{"head_dim": 64, "vocab_size": 3071, "rope_fraction": 1.0, "tie_embeddings": true, "init_std_down": 0.00276, "optimizer": "adamw", "beta2": 0.98, "seq_len": 1024}
MLP neurons of a small language model. Each row is named by its layer, matrix (up: input weights) and neuron, and shows model dimensions 160-287. Each number is 200 + 40 x the weight over its row's rms, rounded and kept within 0 to 999.
After each neuron's rows, "fires in" lists the words (lower case) most often at its 100 highest values on Wikipedia text that the model never trained on; "fires after" lists the tokens most often just before its 100 highest values on Wikipedia text that the model never trained on.

L12.up734,148,203,158,218,209,192,197,268,215,123,239,242,238,174,209,253,232,162,176,194,277,203,107,170,189,130,228,93,206,240,136,206,224,226,202,210,153,196,242,185,203,187,186,228,220,232,189,220,227,215,195,145,203,182,214,211,261,280,201,205,218,222,218,262,275,213,134,294,185,178,199,237,104,257,156,151,99,172,181,210,217,155,141,284,228,127,176,193,213,179,211,239,234,151,200,185,187,190,163,174,211,202,180,234,237,163,196,173,210,160,192,248,197,110,167,255,295,190,180,229,235,204,211,191,238,264,186,180
fires in: "as", "following", "with", "according", "to", "although"
fires after: ".", "F", ",", " F", " Acc", "W"

L4.up342,154,197,199,221,269,198,296,177,211,127,230,224,204,127,253,266,229,149,153,202,248,247,219,220,167,211,220,171,210,230,188,193,240,117,160,243,154,244,154,196,229,217,191,238,227,184,223,209,148,219,216,212,115,178,262,179,186,188,207,230,212,189,114,219,225,173,226,219,174,226,213,225,215,238,150,170,217,172,190,195,167,263,188,178,135,226,276,219,171,168,209,206,215,290,165,218,114,202,186,227,197,248,220,159,113,128,231,198,204,192,68,168,206,169,203,172,139,206,189,196,181,211,142,210,231,209,158,229
fires in: "this", "these", "each"
fires after: ".", " of", " in", ",", "ed"

L7.up3,173,184,245,263,235,190,226,222,220,152,171,186,256,174,240,176,304,259,201,216,293,213,161,262,162,189,241,278,184,197,167,167,194,210,212,260,205,166,232,166,269,194,226,228,191,236,239,158,210,202,154,239,244,206,211,172,225,215,172,171,162,179,129,214,215,234,208,279,161,200,170,283,162,201,161,186,148,210,224,171,198,199,174,156,248,219,199,170,183,235,228,205,185,263,158,193,214,207,238,244,197,219,252,184,265,192,229,211,125,165,237,194,234,222,149,175,204,177,140,204,158,190,107,201,131,174,210,167
fires in: "a", "idaho", "an"
fires after: ",", " is", "),", "ah", " \""

L10.up895,162,190,193,271,259,233,152,169,279,215,212,244,208,223,262,247,192,169,182,164,252,236,207,179,187,181,191,175,253,157,194,167,208,210,240,183,193,228,279,214,228,216,182,262,224,255,268,217,203,239,193,153,152,188,203,149,175,204,170,251,200,262,197,240,157,222,171,266,192,213,205,219,190,190,137,238,175,181,209,214,207,270,256,181,244,142,190,200,173,205,239,235,154,193,159,201,223,227,114,220,233,209,196,235,148,204,186,279,213,214,96,195,213,147,162,176,145,236,162,205,213,255,128,135,119,196,131,242
fires in: "and", "as", "been", "limited"
fires after: ",", " c", " well", " a", " has", " have"

L12.up260,144,151,218,241,263,248,217,229,203,225,203,210,165,194,239,215,233,197,153,105,257,159,223,236,154,191,254,177,153,190,188,219,155,251,260,176,129,278,211,182,260,235,165,209,257,222,197,215,196,271,211,220,168,160,218,232,201,218,239,191,95,215,199,212,299,185,148,204,196,238,136,234,206,163,162,170,252,113,287,242,155,251,125,174,197,161,150,134,175,210,221,188,263,210,124,211,171,221,159,170,218,171,249,207,268,196,212,194,197,193,183,265,115,166,276,220,216,164,214,218,237,159,172,245,150,260,277,166
fires in: "and", "omaha"
fires after: ",", " H", ".", " O", " \"", " the"

L3.up156,221,213,196,228,194,252,153,266,182,160,162,238,301,180,145,220,265,214,134,163,238,135,243,257,113,115,131,182,257,230,176,229,215,197,210,153,175,244,141,226,276,279,164,192,200,247,206,186,236,235,244,212,212,182,135,211,214,235,193,185,231,183,186,254,266,133,41,228,261,154,196,267,211,176,128,138,110,178,175,206,145,184,198,165,252,174,142,185,158,208,223,215,193,228,172,296,226,220,199,279,241,184,215,219,185,137,227,199,199,213,166,163,187,179,167,151,230,205,279,227,162,223,166,273,155,183,161,251
fires in: "he", "his"
fires after: ".", " made"

L4.up557,259,147,231,177,276,265,233,206,265,265,183,238,184,168,219,175,227,267,242,227,190,256,199,233,176,148,186,242,210,127,187,172,222,198,202,172,146,238,187,195,205,175,144,267,185,150,216,197,196,232,221,209,213,236,215,225,247,207,238,207,147,202,142,228,231,235,201,230,174,273,163,217,229,200,203,195,211,204,243,177,152,311,167,174,214,139,255,188,222,187,152,197,200,239,189,181,195,219,226,200,201,207,164,199,170,199,181,255,196,203,206,200,107,190,256,231,143,251,207,244,161,178,246,214,197,220,208,211
fires in: "2022", "2021", "2020", "2025", "2023", "prince"
fires after: "0", " Pr", " may", " Ph"

L5.up814,214,199,353,204,220,212,191,203,225,185,157,218,264,238,206,152,187,141,137,240,212,180,146,275,217,231,218,245,166,219,271,245,196,200,188,254,182,228,206,136,171,256,164,163,190,148,179,206,162,271,116,108,185,175,236,166,226,189,239,209,254,197,187,169,164,163,183,210,196,190,178,187,165,228,247,210,151,169,206,200,221,201,212,152,209,205,197,214,228,214,166,175,257,232,208,267,200,235,203,201,199,206,167,237,164,157,175,212,263,243,211,216,116,160,214,187,194,140,217,225,120,224,222,225,182,203,142,223
fires in: "brigade", "of", "manager", "propaganda", "command", "commander"
fires after: "ig", " comm", " manag", "ag", " director"

L3.up971,204,233,247,215,225,242,242,179,214,119,109,188,151,196,225,244,173,146,158,211,180,139,222,210,220,188,161,181,193,251,218,225,158,155,192,246,150,220,172,170,227,167,150,183,179,220,173,220,181,240,244,197,149,268,173,163,181,217,178,252,194,168,89,250,208,207,264,253,199,214,193,206,213,200,98,178,247,199,232,267,200,225,171,170,190,227,226,131,199,187,174,193,161,224,140,244,133,192,283,219,194,230,209,124,137,147,186,181,226,168,172,245,179,175,250,181,233,195,163,205,168,215,172,189,188,218,273,236
fires in: "which"
fires after: ",", "),", " of", " in"

L3.up187,194,189,222,151,277,255,180,159,225,195,170,153,150,171,209,161,288,204,203,188,208,196,193,290,253,143,210,259,159,219,156,167,269,158,201,211,203,207,189,165,213,172,210,199,205,134,215,189,211,264,223,173,173,163,233,231,237,191,221,219,175,164,149,251,201,212,224,237,158,208,264,161,246,222,160,219,249,194,338,213,173,271,146,137,198,238,197,203,153,116,232,192,213,231,109,213,138,159,198,158,168,135,151,142,153,160,232,221,181,154,162,186,191,222,230,162,192,234,185,243,156,210,177,132,216,171,216,218
fires in: "2021", "2022", "2020", "2023", "2025", "2024"
fires after: "0"

L7.up1029,145,182,209,292,330,156,196,200,170,214,244,198,199,171,167,177,195,164,213,134,262,227,175,256,128,245,152,193,240,167,193,200,194,181,212,172,100,211,220,201,218,264,200,208,265,234,217,186,250,275,242,211,144,148,208,135,175,262,190,184,226,201,175,179,195,147,217,236,192,209,228,178,230,192,156,177,142,209,222,266,181,199,185,157,242,173,224,202,196,183,154,217,154,163,209,197,110,275,195,213,226,195,224,162,210,204,183,198,187,208,216,250,136,202,190,176,244,158,177,210,186,146,137,222,168,215,100,240
fires in: "0"
fires after: " ", " (", "-"

L4.up749,281,182,212,215,254,209,195,193,182,147,138,253,162,244,166,177,194,154,229,263,164,152,167,196,220,239,195,270,212,223,201,176,201,60,253,169,200,246,188,172,212,213,164,215,249,196,192,206,206,197,244,188,241,176,213,250,263,248,265,219,93,209,223,263,288,195,152,190,192,221,186,240,166,213,183,199,169,169,184,189,154,209,159,195,202,176,148,182,176,187,124,209,219,248,253,192,218,152,271,194,232,254,191,230,154,162,174,230,162,189,145,162,180,105,218,226,193,178,217,182,167,208,216,186,205,183,227,233
fires in: "of", "commander", "response"
fires after: " part", "ief", " member", " resp", " comm", " director"

L12.up32,171,170,269,281,200,213,203,265,191,176,139,249,128,164,168,221,207,267,165,173,232,166,189,211,175,191,219,117,237,190,254,216,284,199,262,225,169,202,275,141,188,225,158,210,198,290,253,189,182,171,153,143,141,225,227,159,220,221,235,181,170,250,172,230,296,190,136,257,189,225,172,265,228,246,101,182,170,235,207,196,212,197,162,189,209,132,178,139,176,198,240,191,276,146,169,238,189,178,168,167,187,251,249,230,224,213,239,213,233,164,186,219,157,139,235,223,303,146,182,230,223,206,138,201,182,186,241,128
fires in: "in", "on", "during", "by", "for"
fires after: ".\n\n", ".", ",", "==\n"

L12.up479,215,236,270,255,205,118,167,224,238,196,123,196,129,199,193,167,181,201,179,234,283,164,201,198,162,209,229,186,205,180,168,231,134,191,192,191,128,172,264,212,266,295,244,189,245,235,214,179,179,215,204,222,157,120,216,191,220,231,186,235,207,180,223,213,174,173,209,223,251,256,182,194,287,173,188,196,215,170,240,233,142,205,292,174,263,236,151,266,226,180,208,184,190,210,198,259,152,153,234,209,271,119,217,195,227,136,233,192,186,191,151,253,220,171,186,247,246,243,209,243,125,139,113,196,217,199,117,219
fires in: "0", "000", "00"
fires after: " ", "2", ",", "0", ":"

L5.up138,253,242,215,282,202,255,212,186,217,181,195,171,135,167,220,263,164,220,187,175,260,163,158,204,126,209,218,189,215,153,133,245,199,144,179,168,184,191,212,193,226,309,203,193,182,201,231,243,221,213,239,157,208,219,166,194,263,216,168,192,197,160,183,231,188,108,208,292,230,239,155,259,151,167,175,231,210,192,221,270,130,226,172,177,254,197,156,272,191,183,189,183,203,211,195,168,194,248,223,205,232,165,152,222,215,175,263,156,237,188,222,208,233,152,178,213,206,150,206,170,238,215,183,184,173,170,157,257
fires in: "0", "00", "subsequently", "followed"
fires after: " ", " sub", " k", "–", ",", ":"

L5.up706,111,222,241,264,282,244,245,236,239,162,168,172,215,228,243,188,218,189,240,200,229,221,150,194,175,216,249,191,168,183,193,217,182,152,210,188,168,202,142,171,240,178,201,227,198,166,210,206,228,134,209,226,219,200,177,216,297,238,224,209,167,123,194,211,198,185,184,208,176,234,158,221,205,175,141,239,248,230,314,193,183,195,198,143,140,229,231,258,236,130,160,222,154,222,222,178,177,228,249,186,174,261,128,213,178,250,252,249,205,167,173,200,203,193,230,119,230,242,213,176,216,200,173,195,254,197,194,199
fires in: "2008", "2007", "2003", "2006", "2001", "2004"
fires after: "0", "erm"

L5.up602,195,191,227,243,207,207,229,179,236,139,200,167,249,159,245,242,258,190,156,199,181,288,259,235,134,194,142,227,215,178,196,222,141,161,180,206,195,170,271,193,229,184,191,211,190,203,235,215,256,205,193,167,243,234,233,133,228,251,173,208,180,213,164,205,239,202,187,223,169,208,229,166,132,230,185,218,159,184,183,202,204,171,241,147,280,143,274,235,168,141,156,186,117,209,208,223,200,262,250,171,231,164,209,224,260,200,205,228,198,242,177,216,252,177,151,289,234,225,103,193,181,211,175,273,171,182,231,261
fires in: "a", "an", "took"
fires after: " in", " In", " f", " re", " on"

L5.up175,186,196,241,218,308,239,181,215,204,193,226,265,273,212,182,200,220,245,208,174,212,190,182,172,111,170,222,203,222,122,195,253,139,108,170,202,113,231,175,220,229,184,175,195,209,223,233,177,129,259,249,201,223,219,185,161,181,262,251,186,253,278,207,234,285,182,162,289,207,142,150,197,211,162,197,148,147,182,193,168,129,253,184,128,195,132,244,213,177,201,198,192,195,174,171,226,162,181,248,174,185,199,206,245,149,156,221,238,211,211,133,175,132,162,209,246,244,208,182,192,238,182,134,238,233,243,229,237
fires in: "they", "he"
fires after: ",", ".", ".\n\n", " When"

L5.up829,240,197,205,231,220,248,238,170,182,148,183,169,174,225,231,175,171,155,225,253,178,224,195,211,176,118,188,208,260,159,196,212,176,175,207,138,216,200,203,220,195,219,168,186,166,199,186,241,208,204,200,184,262,139,130,226,222,193,186,183,149,180,262,253,202,213,174,202,161,231,214,246,156,247,235,175,238,191,183,140,171,285,170,193,214,164,315,169,199,189,116,255,170,137,224,173,160,200,222,147,222,133,183,222,189,204,266,295,217,213,201,182,181,119,215,228,204,203,177,296,179,219,165,180,208,153,229,247
fires in: "2001", "2008", "2003", "2004", "2007"
fires after: "0"